Weights of a small GPT-style language model, trained from scratch on English Wikipedia.
Size: width 160, 4 heads of 32.
Architecture: rotary positions, untied embeddings.
Training: a variant of Muon for these matrices, 324M tokens, 9303 steps.
MLP neurons of a small language model. Each row is named by its layer, matrix (up: input weights; down: output weights) and neuron, and shows model dimensions 16-143. Each number is 128 + 24 x the weight over its row's rms, rounded and kept within 0 to 255.
After each neuron's rows, "fires on" lists the tokens most often at its 100 highest values on Wikipedia text that the model never trained on. A number after a token or word is its count.

L10.up492 [120 112 143 108 111 148 103 116 146  96 119 127 128 122 145 115 145 121 151  65 106 124 119  83  45 112 152 139 145 127 125 144 121 123  84 106 136 142 106 104 121 144 119 130  95 108 129 185  96 144 114 109 152 111 139 157 132 114 150 129 108 125 132 135 104 189 145 105 109 122 123 119 122 130 175 124 107 117 172  85 127 141 115 164 130 112 131 120 125 105 141 125 136 103 134  94 130 140 134 148  97 112 153 166 119 169 162 115 111 120 115 148 151  71 151 198 141 110 116 145 114 106 170 139 139  83 121 105]
L10.down492 [148 106 169 160 126 146 157 166 101 153 118  71 167 168 123 121 142 158 146 187 131 119 132 119 148 140  96 174 134  75  94  92 144 111 118 132 143  79 146 136  98  97 104 134 114 113 145 134  77 109 116 154 107 123 142 115 152 186 153 101 105 135 132 125 128 127 147 124 135 116  86 131 119 145 122 115 148 107 150 118 176 103 127 120 169 129 127 126  94 107 101 155 138 131 137 133 139 133 111 161 147 148 138 122 145 123 117 105 184 147 172 123 175 137 132 113  81  74 128 112 133 122  74 171 111 100 120 123]
fires on: "i" 31, "all" 17, "en" 15, "li" 9, "l" 4, "oll" 4

L4.up142 [107 131 156 112 118 149  89 133 162 121 131 146 113  98 101 167 117  89 107 118 138 139 191 128 132 155 132 145 140 119 123 135 123 136 121 127 129 155 105 155 164 183  99 100  96 118 133 109 162  96 152 137 118 106  83  90 142  95  97 148 103 155  98 146 119 133 132 150 107 166 157 150 119 157 121 148 156 157 124 109 126 177 136 120 157 107 146  97 113 105 119 145 122 107 145  95 139 141 122 114 104 146 116 122 117  91 163 138 121 108 118 129 134 108 120 156 160 108  97 144 132 127 106 118 156  94 148 139]
L4.down142 [112 122 100 131 174 164 144 112 136 109  97 125 130 110  97 126 107 108  78  78 134 107 123 136 145 143 128 121 121 110 165 148 133 185 112 124 129 148 120 116 161  89 134 160 100 142 176  87 111 123  92 154 149 135 166 117 193 168 139 121 135 107 112 126  97 106 118 105  98 160  99 144 164 139 112 107 137 140 175 153 129 125 132 129 101 129 103 142 159 145 127 112 126 106  97 118 134 160 159 158 128 123 144  94 101 122 114 170 140 114 130 202 118 126 161 137 126 124 148 129 117 126  91 155 117 139 149 142]
fires on: "199" 32, "i" 23, "E" 20, "194" 12, "189" 6

L6.up331 [135 148 110 105 100 104  71  94 174  96 139 168 132 127 134 146 167 122 105 152 138 141 144 153 143 161 114 140 139 184  99 102 150 124 143  92 131 112 119 130 108 120 154 137 147 132 153 114  94 144 120  76 170  99 173 110  99 145 155 132 123 131 152 105 128 119 152 119 126  97 133 130 139 115  91 156 134 133 118  95 116  89 121 136 162 124 179 148 136 122 148 145 109 133 161 135 148 100 120 167 176 114  99 144 133 127 119 154 145 176 148 154 169 143 108 114 116 103 115 166  95 132 169 154  84  95 117 178]
L6.down331 [ 99 163 100 111 118  93 119 146 127 129 138 118 126 173 139 148 128 110  86 128 111 115 122 115 112 120 130 132 136 142 128 197 141 104 126 103 149 115 167 132  60 168  96 102 125 138 133 115 145  97 157 137 127 150 169 119  83 120 116 128 125 102 126  92 103 129 140  79 168 114 158 125 100 143 126 142  91 142 111 112  99 123 133 103 124 166 102 155 105 126  85 120 146 143 116 115  71 113 153 100 135 160 150 124 105 148 130 112 160 192 161 123 134  83 117 131 161 137 122 132 158 131 138 150  90 116 160 143]
fires on: "." 98

L4.up532 [151 138 182 182 120  81 133 104 110 122  97 143  94 116  99 102 148 123 184 110 185 133 117 123 119 172 125 105 128  53 161 166 146 146  93 127 106 113  96 132 151 144 126 139 129 138 147 161 102 125  99 118 123 105 115  57 134 117 127 131 155 171  86 164 128 142  86 151 129 144 119 149 151  98 117  95 124 144 116 126 110 108 127 137 124 132  96 131 140 112 124 128  86 125 165 105 135 101  80 137 185 105 144 136  94 116 129 145 108 131 128 130 143 145 123 166 133 135 132 180 134 151 128 137 158 135  93 128]
L4.down532 [100 127  97 154 143 134 162  98 139 141 120 130 106 136 124  87 153 118 161 146 127 136 122 166  91 136 154 116  88 132 128 120 137 155 138 120 137 127 135 117 163  95 134  90 105 120 158 119 138 117  96 175 148 162 149 101 155 154 116 135  84 138 125 112 113 155 107 110 149 168 137 136 117 150 115 128 169 122 146 109 141 148 136 109 120  87 147 127 119 117 134 139 135 159 134 160 108 162 136 138 140 102 106 122 152 153 178 138 118 102 110 162 162 151 149 117 182 146 153 129 158  91  94 127 119 132 143 126]
fires on: "im" 16, "pp" 15, "man" 13, "in" 13, "fic" 12, "iti" 7

L2.up99 [ 93  99 116 103 142 106  82 145 148 148 133  99  86 148 158 160 105 137 134 143 125 102  96 134 143 125 130 140 120  98 167 143 110  76 109 117 114 116 146 124 171  92 195 122 128  73 114 149 145 138 137 127 161 153 141 118 132 126 108 169 139 120 125  88 129 151 126 122 174 121  94  83  91 122 140 138 131  99 101  98 108 145 127  99 106 145 120 120 129 145 122 125 120 145 132 100 145 136 104 107 131 161 101 114 147 113  99 122 147 112  92 153 153 113 117 163 143  82 138  91 118 121 111 111 122 129 135  82]
L2.down99 [ 95 141 132 147 137  93 118 103 123 118 149 105 141 158 152 113 142 184 122 142 141 116 128 117 127 123 151 142 106 132 164 111 129 100 141  96 162 169 111 130 133 149 133 125 144 114 180 101 165 147  93 133 152 101 157 166 145 148  98 138 101 155 143 142 155  99 161  98 148 119 137 122 101 154 137  97 150 139 138 108 108 123 113  64 154 166 145 111 133 155  95 130 103 112 108 133 128 150 147 128 124 148 108 121 103  99 121 140 105 118 136 125  89  93 132 136 132 127  76 160 111 157 124 161 124 100 156 124]
fires on: "el" 27, "un" 23, "ok" 18, "fer" 14, "ul" 5

L8.up126 [138 138 131 197 102 115 115 168 146  95 140 104 150 138 136  92 158 126 126 135 139 169 166 131 149 127 137 170 111 162  71 126 101 123 143 114 103 143 113 147 122 139 184  96 148 171 174 132  96 154 119 120 106 132 134  98 190 122 132 137 134 143 106 136 115 123 127 173 119 106 137 165 140 132 153 140 105 111 134 141 131 100 130 126 133  78 138 166 161 117 151 138 124 119 130 106 122 107 128 133 167 154 123 124 117 148 137 110  85 114 120 136 149 137 112 188 134 179 106 110 119 128 144 164 123 154 110 119]
L8.down126 [154 129 186  93 110 140 129 156 203  78 136 129 121  83 179 110 118 105 124 135 109 129 131 150 108 157 124 165 136 115 148 108 139 127 128 137 129 148 166 113 125 112 130 105 131 128 140 135 133 106  96 130 105 101 112 124 117 122 154 119 118 139  97 114 134 123 125 106 153  90 129 159 177 137 124 184 102 152 149  82 136 115 154 169 130 149 127 124 104 133 126 129 142  85 142  91 146 122 130 146 158 120 166 143 135 150 154  95 105 140 130 137 139 169 118 176 122 126 117 152 111 114 136 156 208 175 115 104]
fires on: "ly " 18, "by " 10, "known " 9, "ally " 8, "suc" 7

L4.up558 [106 111 174 110 163 156 113 122 180 125 131 180 121 129  52 150 145 133 145  98 127 101 161 114 139 167  90 116 123 107 151 159 140 156 150 112 110 163  69 167 122 113 140 145  82 121 126 136 126 147 116 140 128 101 114 150 138  75  96 158 176 114 122 118  91 135 144 150 108 145  92 167 151 106 128 103 132 125 150 114 135 142 122 110 145 117 122 108 111  99 125 148 120 148 114  90 102 122 152 102 113 100 152 135 136 105 144 157 156  97 129 138 136 139 135 159 123  97 112 134 120 117 126 118 146  91 130 150]
L4.down558 [ 96 147 101 133 154 182 124 140 106 122 125 132 106  90 138 143 110  71 104  84 128 119  90  73 111  99  98 123  83 105 182 120 116 148  95 124 108 109 167 140 100 107 114 140 105 141 145 131 114 162 121 137 127 135 115 120 142  90  99  94 127  90 104 162 119 137 166 111 135 115  83 126 116 139  78 115 123 134 161 167 182 132 114 132 147 142 126 106 166 124 147 149 130  98 161  95 146 170 121 109 119 109 122 142  77 124 115  62 128 150 111 151 142 104 126 145 113 159 144 121 149 136 124 140 110  94 165 138]
fires on: "x" 22, "Total " 16, "201" 14, "189" 10, "199" 8

L2.up260 [143 122 151 106 145 138 152  94 150  99 116 168 114 111 120 137 165 110 141 147 126 159  96 118 109  96  95  87 118  96  91 141 168  76  98 138 139 110 116 123 125 133 142 124 133 142 126  89 126 127 162 135 165 119 103 106 151 121 138 113 107 149 178 141 156 123 110 122 139 152 113 123 125 122 180 107 138 110 164 126 127 106 137 123  85 118 146 153 116 143 171 141 159 121 152 100 159 129 121 188 101  96  88 133  79 130 132 139 151 141 142 125 132 111 131 139 108 112 127 135 150  89 117 137 132 154 105  54]
L2.down260 [ 92  84 128 138 150 130 120 120 110 135 139 117 140 125 102 102 115 140 136 138 160 132 153 122 124 138 110 152 115 138  97  88 173 143 134 114 132 138 141 132 124 163 114  73 102 109  88 114  96 150 169 143 170 103 137 107 192 117 145 135 129 109 111 135 128 147 117 148 147 113  67 144 133  99 121 160 101  80 119 150 104 147 136 149 116 118 149 125 121 147 129 113 160 116  87  99 100 168 100  82 176 138 150 139 132  92 137 152 183 130 180 143 127 172 120 123  91 133 117 131 160  94 131 141  94 129 117 138]
fires on: "'" 73, "me" 18, "Me" 5

L2.up182 [136 113 169 111 151 153 114 139 155 165 137 105 149 143 142 128 121 102  94 138 134 123  90 159  94 106 148 119 147 126 138 144 110 122 133 114 133 115 119 129 179 115 153 133 104  99 126 180 152 147 128 163 156 129 106  85 167 116 118 151 128 141 106  95 120 112 114 135 109 157 120 104 102 138  96 191 131 162 121 126 115 178 114 106 123 159 147  74 144 132 157 123 120  97 133 132 121 152  89 124 172 127 102 190 101 123 102 118 141 119 107 127 129 166 118 170 146 108 128 115  96 159 123 124 118 123 171  95]
L2.down182 [124 155 122 151 129  54 129 123 128 130 135 126  95 152 144 129 129 178 108 148 133 138 129 142 154 104 141 128 105 143  95 109 124 116  72 108 160 109 119 152 139 152  91 158 161 154 151  91 139 145  89 140 141  87 150 150  44 148 108 127 120 131 129 149 133 100 157 109 125 119 124 105 124 146 131 165 170 125 141 156 148 144  87 148 119 154 173 132 137 151 132 145 112 102 110 130 123 151  75 108 114 145  99 122 142 126  92 103 113 132 104 165 122 123  84 154 155 174 113 168 100 134 112 171  91 111 141 133]
fires on: "el" 36, "sel" 27, "ul" 9, "il" 6, "dif" 5, "un" 4

L4.up288 [129 118 101 137  89 135 147 117 152 143 177 138 127 128 146 154 147 157 124 119 123 131 107 116 119 131 119 144 150 174 132  74 136 103 134 115 132 126 146 159 106  74 136  91 183 121 123  92 124 121 137 110 139 146 128 105 113 133 143 116 141  64 168 107 118 129 112 104 133 110 108 124 106 145 120 121 113  92 117 131 124 143 178  90  97 136 144  72  77 160 135 140 104  94 152 138 161  94 119 134  95 128 104 154 126 138 146 156 148 139 116 145  95  85 126 130 172 112 105 110 132  87 133 129 159  66 159 101]
L4.down288 [ 68 102 149 108 144 147  88 142 133 152 128 176 138 120  91 158 144 123 108 135 100 131 155  94 150 140 140 131 134 135 124 185 143 141 116 135 135 115 127 118 114 129  79 118 144 107 104  82 109 108 138 103 129 159 137 158 131 161 119 108 134 125  94  94  82 125 110 128 153 122 121  86 136 137 153 150 110 133 144 123 122 114 113 171 114 160  90 118 119 166  93 125  99  72 129 108 171 132 141 170 141 164 145  99 117 153 102 124 114 132 141 125 115 124 162 145 141 116 148 156 114 140 173 104 127 143  78 173]
fires on: ") " 81, "f" 6, ")" 4

L10.up568 [139 116  92 163 107 150  83 130 121 114 151 151 152 146 118 120 130 136  81 102 113 135 136  70 162 128 127  86 121 108 134 152 133 110 110 116  92 161 142  97 146 102 131  77 100 135 118 126 138 156  96 108 162 118 141 189 122 143 102  99 116 124 105 128 126 153 124 137 115 108 109  95 133  85 126 146 127 101 122  99 111 151 127 177  81 119 121 101 154 125 149  83  94 123 126  93 122 139 132 102 109 119  89 138 118 178 130 146 152 116 127 151  97 114  98 116 155 132 130 147 129 121 167 115 128 126 132 141]
L10.down568 [ 85 135 136 132 138  88 163 143 118 150 114 116 176 161 138 145 149 123 156 131 151 109 154 100 150 145 119 138 160 137  66  90 163 131 137 133 144 128 116 115 117 117 120 141 117 129 164 144 128 141 146 146 129 103 126 119 151  99 113 113 122 135 139 111  89  95 142 152 106 130 140 149 105 147 118 110 111 149 113 114  97 104 128  68 129 118 135 142 106 113 101 127 126 131 141 172 149 150 151 157 175 165 138 115 159  90 167 116 140 117 168 130 133 157 115 149 123 102 129 128 171 128 144 175 130 100 107 120]
fires on: ". " 21, "." 10, "ust" 9, "en" 6, "–" 5

L2.up159 [116 140 150 100 172  96 113 156 134 106 124 136 117 124 110 140 165  85 165 100 106  88 113 117 151 127 132 132 125 128 100 116 134 111 110 155 116 109 157 117 144 159 144 115 121 140 103 131 133 147 170 106 154 118 100 124 123 139 137 123 179 110 169 134 157 136 129 138 137 145 106  67 100 114 117 150 135 107 117 127 143 177 156 110  79 134  69  90 116 155 143 146 139 120 134 121 147 128  99  86 151 154  97 123 119 122 121 140 123 145 144 132 139 120 141 170 135 121  89 118 160 134 108 151 107 167 157 107]
L2.down159 [ 78  98 132 181  96 113 146  98 129  91 164 118 117 133 156  97 129 145 136 135 145 134 130 130  86 135 146 109 137 147 151 117 176 137 101 121 154 127 134 124 143 145 128 155 135 135 136 158  94 155 143 135 130  89 169  81 112 124 112  99 153 137 138 146  77 103 147 123 131 138 125 118 120  95 118 163 115 121  97 102 121  86 137 120 131 161 158 147 126 114 143  96 149 118 130 164 131 141 109 153 153 137 127 124 122 151 107 170 174  95 125 145 100 161 115 132 112 174 126 116 136 136 128 103 109 112 126 120]
fires on: "en" 65, "ish" 13, "t" 8, "le" 7, "ant" 5

L4.up393 [101 166 128 162 123 128 159 126 108 138  98 136  97 137 105 122 122 107 138 126 190 132 123 144 170 126 163 157 113 127 159 105 118 155 122 121  78 116 121 118 170 125 107  72 131 140 118 132 115 134 124 116 100 119 105  70 127 125 132  91  91 133  94 138  90 166 135 115 112 108 111 111 150 121 148 166  99 136 109  78 110 131 129 119 120 139 152 112 151 112 110  89  98  89 190 131 145  86  90 140 164 126 128 100 137 133 119 117 163 119 167 123 167 127 117 175 161 159 104 108 143  74  95 102 120 122  96 104]
L4.down393 [126 111 129 140 163  88 127 141 161 130 167 163 144 137 117  98 134 142 148 137  71 142 127 116 140 156 153 113 134 155 153 159  94 177 106 131 144 131 110 138 139 106 158 114 121 183 155 153 130 134 151 104 142 125 203 116 127 155 128 113 122 128 130 127 102 101 111  59  90 150 115 163 149 153 148 158 118 162 130 114  80 104 124 150 123 130 142  91 142 134 106 127 178 104 121 210 143 130 170 137 110 119 140 123 127 156 162 132  88 124 111 129 142 117 164 135 109 123 119 135 110  89 155 104 136 137 122 135]
fires on: "in" 78, "Min" 7, "min" 6, "- " 4

L8.up95 [119 159 129  96 110 112  96 149 136 114 146  86 120  88 171 143 133  75 141 123 128 167 147 117 130 147 136 125 105 167 126 108 113 116 118  88 143 167 103 149 138  82 158  95 148 135 136 146 213  89 119 116 150 126 103  86 130 108 121 137 129 114 153 164 128 127 176 144 124 144 144 114 146 118 169 155 114 102 140 131 162 142  86 141 108 117 139 157 147 106 140 123 139 146  90 100 106 124 117 125 117 133 123 107  99  82 129 121  98 132 107 140 140 120 112 106 103 162 100 136 175 116 122 140 129 132 126 122]
L8.down95 [144 168 166 129 109 174 132 141 153 103  87 148 131  84  78 110 155 109 139 128 156  99 137 145 131 167 110 117 125 104 123 140 137 159 136 158 174 116 131 129 115 134 147  88 131 137 138 154 126 104 113 123 143 123 150 118 133 122 171 117  91 143 136 118 143  85 162 106 130 130 101 138 136 125  80 141 121 120 102 102 131 119 114 164 129 138 134 131 102 158 111  67 128  87 161 148 159 127 139 167 121 116 134 181 159 163 136 116  97 170 103 143 168 170 142 134 110  98  97 166 132  95  87 130 156 184 134 163]
fires on: "comm" 29, "resp" 11, "Sec" 8, "suc" 8, "known " 7

L2.up327 [134 105 139  53 169 125 123 131 174 131 127 151 100 157 139 128 150  83 112 141 132 144 108 124 154 126 126 111  80 120 116 128 113 129 121 129 128 144 146 126 140 137 139 160 113  88 128 135 166 140 137  97 177 132  85 109 127 120 138 156 147 149 163 106 185 134 129 145 128 111 139 103  92 101 117  89 139 139 149 142 122 151 138 133  90 152 188 111 123 147 135 126 106 151 123  85 155 134 107 162 154 153  79 153 116 114 108 157 127 120 120 131 123  98 121 177 100  91 114 159 167 157 146 128 130 141 169 103]
L2.down327 [ 85 134 116 141 139 137 138 100 173 124 138  71 157 167 161 114 161 174 151 139 116  99 138 129 129 133 115 150 103 173 137  87 191 138 124 126 142 125 117 144 150 130 119 125 142 110 141 134 146 135 157 103 188 137 169 147 156 113 140 152 156 111 136 164  93 115 142 130 157  99 101 105 144 118 134 151 151 102 158  78 103 113 120 130 129 171 143 121 157 137 132 161 158 131  88 168  99 167 119 132 186 150 150 137 120 134 110 155 153 111 157 138 107 131 151 125  78 125 101 116 141 106 141 159  96 127 134 127]
fires on: "ad" 19, "ant" 18, "Jo" 18, "en" 17, "gre" 11, "er" 4

L8.up170 [125 149 134 108 126  94 151  90 129 141 155 123 111 120 121 158 173 122 120 136 128 139 101 108 143 160 126 171 110 141 125 141 120 147 108 155 115 119 109 126 135 180 123 110 157 158 132 108 119 102 103 133 149 131 120 114  96 112 116  88 115 158 118 135 126 126 186 129 153 145 139  92 129 131 118 123 133  89 118 140 138 127 139 135 140 169 120  91  71 130  93 114 123 156 190 123 211 136 121  95 129 122 112 135  99 148 132 135 158 127 121 102 113 108 136 112  99 104 151 162 130 139 100 165 153 104 121 154]
L8.down170 [135 178 110 153 154  79 136 153 134 147 143  78 145 157 133 141 149 130  96 136 126  85 144 118 131 170 150 123 163 122 111 127 143 109 159 118 143 128 135  73 100 115 102 111 119 151 130 150 142 135 163  91 165 142 137 152 174 121 147 101 102 121 123 172 103 142  98 173 142 114 105 126 112 126 106 116 144  90 140 129  94 147 120  95 154 120 161 166 124  83  96 131 133  97  95 135  77 113 156 108 128 120 119 133 125 104 133 134 145 114 140 153 154 101 139 113 133 124 128 132 115 168 112 181 130  87 131 141]
fires on: "ant" 25, "th" 15, "ess" 7, "el" 7, "ook" 5, "air" 4

L4.up619 [131 131  75 117 135 124 109 126 143 139 155 125 135  81  96 150 149 137 186 122 146 138 113 103 104 138 108 153 153 131 150 118 170 137 118 138  91 126 123 121  96 115 145 174 201 127 108 139 124 160 135 118 125 118 150 143 170 122 131 138 188 102 155 107 151  76 150 103 107 131  88 127 136 155  82 112 120 148 126 152 154  82 147 146 128 134 150 144 139 163 130 159 124 125  99 174 159 117 125 108 141 134 143 134 140 141 126 171 115 116  88 114 110 146 158 101 126 113  66 132 138 169 140 139 121 100 128 177]
L4.down619 [104 100 138 112 142 193 141 139 156 110 140 134 124 119 144 128 136 144 129 150 162 120 149 141 150 116 121 127  84 116  95 130 128 121 128  97 143 109  94 141 101 163 110 125 127  92 130 103 173 117 138 131 101 163 114 197 151 131 136 118 150 141 129 135 149 158 108 111 170 143 107 104 126  98 141 178 115 125 114 156 174  93 128 149 111 133 121 108 115 104 149 186 110 163 167 152 147 129 116  99  80 166 115 151 120 124 100 112 108 114 187 139 127 118 151  74 116 146 164 124 106 138 140  98 135 132 109 143]
fires on: "ate " 14, "ican " 13, "er " 10, "atic " 9, "', " 8, "===" 6

L2.up532 [ 96 150 114 105 116 124 108 110 161  92 114 122  67 135 140 142 157  97 193 120 117 118 118 120 112 126 136 145 101 114 109 168 156  49 115 136 145 119 138 134 144 111 144 150 151  93 145  78 108 126 133 137 154 151  93 139 144 128 129 125 128 143 168 102 146 156  97 129 149 110 102  93 100 114 137  72 117 111 145 101 163 123 159 102  72 126  98 140  73 126 158 145 124 124 132  95 146 122 105 136 108 125  98 139 103  89 137 133 139 137 132 102 113 124 125 152 111 120 125  91 134 122 144 140 134 187 111  88]
L2.down532 [ 92 166 125 130 144 118 133  98 109  93 159 125 145 132 153  93 139 148 163 161 136  96 165 128  88 123 122 113 132 142 185 105 186 112 160 138 140 148 158 165 116 152 110 115  66  96 115 140 142 157 137 147 131 115 154  95 118  98 128 128 142 142 152 160 113 131 191 154 151 108 114 107 138  76 107 114 119 104 137 143 127  78 109 147 124 123 116 128 102 125 129 138 113 151 128 146 176 144 133 137 135 152 116 155 115  77 138 149 141  98 154 110 108 165 122 141 120 165 101 120 112 118 115 130 125  89  86 148]
fires on: "cl" 42, "ph" 22, "'" 20, "Me" 8

L8.up381 [125 147 115 121 133  61 168  94 108 153 126 167  98  85 134 153 112 130 125 110 175 132 144 114 138 130 128 158 116 137 109 148 141 127 115 151 164 101 126 105 150  75 164 124 137 115 121  81 101 113 129 130 136 149 136 126 103 136 155 128 140 155 137 141 133 105 114 137 128  87 107 151 170 145 130 136 133  87 106 136 120 119 178 112 130 134 137 103  82 120  46 127 108 104 126 122 182 138 135 109 100  91 141 131 125 160 119 139 149 152 144 125 126  92 140 117 135  62 152 119 131 130 115 117 129 155 137 139]
L8.down381 [119 122 118 142 146 104 125 110 119 138 120  90 127 132  98 157 132 122 132 144 146 145 137  84 125 101 128 164 162 144 109 135 142 117 155 120 142 141 107  97 143 134 120 160 105 142 119 126 119 141  95  96 164 177 137 136 140 127 121 119 142 113 130 143  80 146  95 163 101 142 140 124  82  99 138  85 144 119 125 127 133 176 124  84 122  93 116 182 116 115 127 162 109 125 130 139 115 127 159 104 152 131 127 152  66  80 120 145 123  98 139 131 106 101 119 143 114 124 143 118 134 171 139 124 125 109 115 151]
fires on: "el" 20, "at" 12, "od" 8, "ens" 8, "th" 6

L8.up564 [154 157 127 100 104  20 113 133 115 124 158  90  89 103 160  79 117 121  96 133 147 167 143 133 113 168 152 163 137 122 156 126 120 117 139  78 143 132 128 138 134 145 107 112 156 115 174 164 166 133 145 123  77 132 123 131 154 116 131 162 126 142 144 119 101 108 178 135 138 127 129 107 131 151 152 157  90 124 123 111 151 126 134 145 102 109 139 147 123  81 118 107 139 141 187 111 138 114 131 118 131 132 143 137 146 132 155 128  97 118 118 160 115 107 103 150 118 145  99 145  96 167 148 118 139 108 135 125]
L8.down564 [141 119 139 119 123 140 153 129 130  75 125 146 138  88 114 130 134  89 136 129 116 124 102 133 129 143 137 170 146 154 170  88 141 138 150 113 116 144 201 109 145 122 157 118  93 130 154 141 123 118  89 128 138 100 121 124 154  97 152  83 118 133 136 152 113  92 147  96 139 136 113 116 130  86  73 105 156 137 142 126 142 143 104 138 158 135  99 157 122 139 111 121  93  95 120 129 151 132 151  99 142 127 140 156 104 173 115 113  98 147 134 117 137 177 104 167  95 127 133 162 105 119 125 116 176 133 130 125]
fires on: "resp" 15, "rec" 15, "comm" 12, "Rec" 10, "prof" 6, "Rel" 5

L10.up348 [111 128 102 139 127  86  94 102 109 116 120 117 115 133 116 160 116 155 134 101 124 102 110 129 129 136 109 131 120 143  91 165 124 141 112 154 130 143  84  82 137  99 116  88 110  99 164 180 123 173 123 138 141 156  86 132 131 136 118 115 138 119 123 121 118 195 118 117  81 111 127  58 155 105 162 172  85 116 186  87 124 112 121 130  86 130 149 131 120 104 138 127 122 144 115 123 129 125 133 122 133 124  94 133 172 150 146 168 134 107 124 162 162 131 124 123 168 122 129 153 137 134 194 147 127 146 122  96]
L10.down348 [131 129 158 143  95 117 128 115 164 127 110 137 162 211 153 105 153 143 164 133  99 134 151  96 148 126  98 170 145 140 123 145 172 105 108 102 148 124 149 124 121 125 161 139 158 104 164 144 112 155 143 159 167  98 143 137 168 108 144 117  95 118 150  90 118 119 132 127  85 144 139 176 103 154 116  95 131 102 125 141 153 134 151 117 153 117 135 113 113 101 145 170 107 154 130 162 120 129  88 199 137 130 137  93 172 155 158 113 140 118 132  91 129 148 135 115  97  78 113 107 164 137  73 147 133 114 120 127]
fires on: "par" 19, ". " 17, "i" 13, "z" 8, "en" 8

L8.up272 [116 131 129 152 125 113 156 139 132  64 131 170 108 142 129 107 146 132 114 109 123 156 177 142 119 134 116 123 109 166 120 113  85 119 125  89 146 144 112 142 169 200 130  99 141 102 137 170 136 153 160  94 139  86 119 101 108 143 118 118 171 120 180 137 164 133 132 149 104 166 128 152 139 117 130 152 115 131 136 116 126 135 126 117  81 118 154 165 134 124 172 144 116 131 151 120 133 130 124 126 112 172 122 135 148 165 129 118  91 112 122 156 138 165 113 119 123 138 103  85 136  81 193 166 129  94 114 123]
L8.down272 [120 129 159 112  87 133 144 155 161 100 116 162 111 145 112 138 120 146 125 123 122 116 141 134 158 164 124 144  76  89 153 133 123 140 105 172 123 132 148 143 120 133 122  72 124 121 149 116 153  79  95 130 121 109 159 128 115 149 132 148 102 125 126 109 161 139 142 111 133 136 129 131 161 138 107 152  98 154 129 120 179  93 141 150 119 177 130 154 126 193 145  88 126  92 146 104 154 141 120 175 129 114 133 160 117 191 133 115  93 136 130 137 148 173 123 138 139 105 107 134 111  98 135 123 146 206 136 120]
fires on: "dec" 16, "resp" 14, "until " 12, "of" 10, "dep" 8, "comm" 6

L4.up210 [124 168 138 172 133 105 167 101 117 129 103 130  86 110  90 103 130  91 145 153 202 144 130 158 131 165 129 137 135 112 155 160 169 143 113 132 120 124  57 140 133 112 132 135 149 121 129 161  91 177 136 113  82 114 140  94 118 130 115 115 134 140  73 138 163 152 123 150  48 124  91 155 147  95 105 118 149 131 143 165  84  94 107 158 144 145 144 147 150 127 176 103 125 145 122 122 162 114  91 134 191 103 117 124 120  86 120 132 111 135 138 138 159 121 126 140 103 139 143 156 139 134 110 120 131 154 120 151]
L4.down210 [138 161 145 133 166  99 157 105 180 159 154 154 160 159 128 106 115 117 123 121 123 118 140  94 142 113 136  93  95 129 112 102 157 172 138 131 124 152 100 137 105 125 151 156  93 121 165 148 130 117 111 105 119 129 114 144 132 153 123 102 113 160 114 157 118 141 104  79 154 189 138  98 143 115 139 153 112 145 133 127 121 159 144 130 132  90 144 114 117 135 111 198 119 150 113 121 148 144 169  96  48 141  77 157 171 131 155 143 121  95  95  91  99 124 106 125 161 156 139 145 111  93  94 148 139 176 163 133]
fires on: "iti" 40, "enti" 39, "man" 7, "eti" 7, "te" 7

L6.up94 [116 134  85 140  68 141 113  98 136 108 118 159 107 105 149 126 144 112 122  97 139 144 103 132 129 124 139 143  98 126  95  88 108 112 131 123 110 107 168 125  92 132 165 134 106 121 156 108 141 121 164  73 136  95 144 152 111 157 120 141 180 118  86  85  99  89 181 121 116 128 119 152  98 142  62 141 137 118 142 125 136 100 119 149 134 132 124 161 129 107 121 147 135 122 118 141 152 132 122 168 152 127 134 125 143 157 133 139 153 185 129 114 132 186  90 122  90 127 147 130 147 119 136 127  87 129 145 147]
L6.down94 [123 105 101 135 156 174  92 133 105 119 141 124  97 162 118  84 118 122 109 166  93 106  96 146 126 106 106 173 119  96 152 186 103  88 125 109 177 132 143 120 114 118 141 108 169 126  96 113 157 105 131  98 108 131 130  91  60 127 131  85 124 129 113  93 118 119 134 110 168 135  97 157 121 129 104 143 145 114 101 105 111 148 147 111 184 108 121 139 100 106 135 123 151 104 147 126 148  96 126 143  97 132 160 132 111 170 128  85  89 150 138  92 182 130 123 132 156 121 149 134 144 154 103 134 115 121 119 138]
fires on: "li" 18, "f" 16, "." 11, "–" 10, "," 9

L4.up173 [131 155  93 179 106 149 126 140 143 125 129 123 144 156  88 125  98 154 132 127 174 126 129 154 142 160 141 142 149 164  88 136 133 121 126 127 115 138  93 133 139 116 141 121 203 136 115 117 136 141 117 129  96 114 121 150 146 120 103  97 141 137 113  94 137 153 193 121 122 162 108 138 140 161 125 125 177  92 119 142 156  95 136 101  92 117 125 175 123 121 117 165 109 124 154  91 148 102  99 139 132 106 105  73 115 124  94 106 133 111 123 155  76  99  95  99 150 154  86 163 153 134 147 121 128 107 141 161]
L4.down173 [130 121 128 119 114 128 150 101 118 117 179 154 169 108 110 164 107 137 119 122 105 117  87  96 140 118 149  87 152 159 138 135 122 146 144 114  90 140 112 119 100 186 126 130 127 113 106 121 161 122 181 119 120 128 128 131 137 148 113 125 134 131 128 169  87 130 155 104 146 148 148 116 107 112 121 141  88 164 146 103  98 107 113 149 122  63 139  92 149 117 128  91 112 113 133 186 136 125 121 176  52 138 126 151 139 136 143 165 151 163 130 132 113 163 148 128 122 165 116 154 109  91 151 130 141 135 152 136]
fires on: "in" 90, ": " 5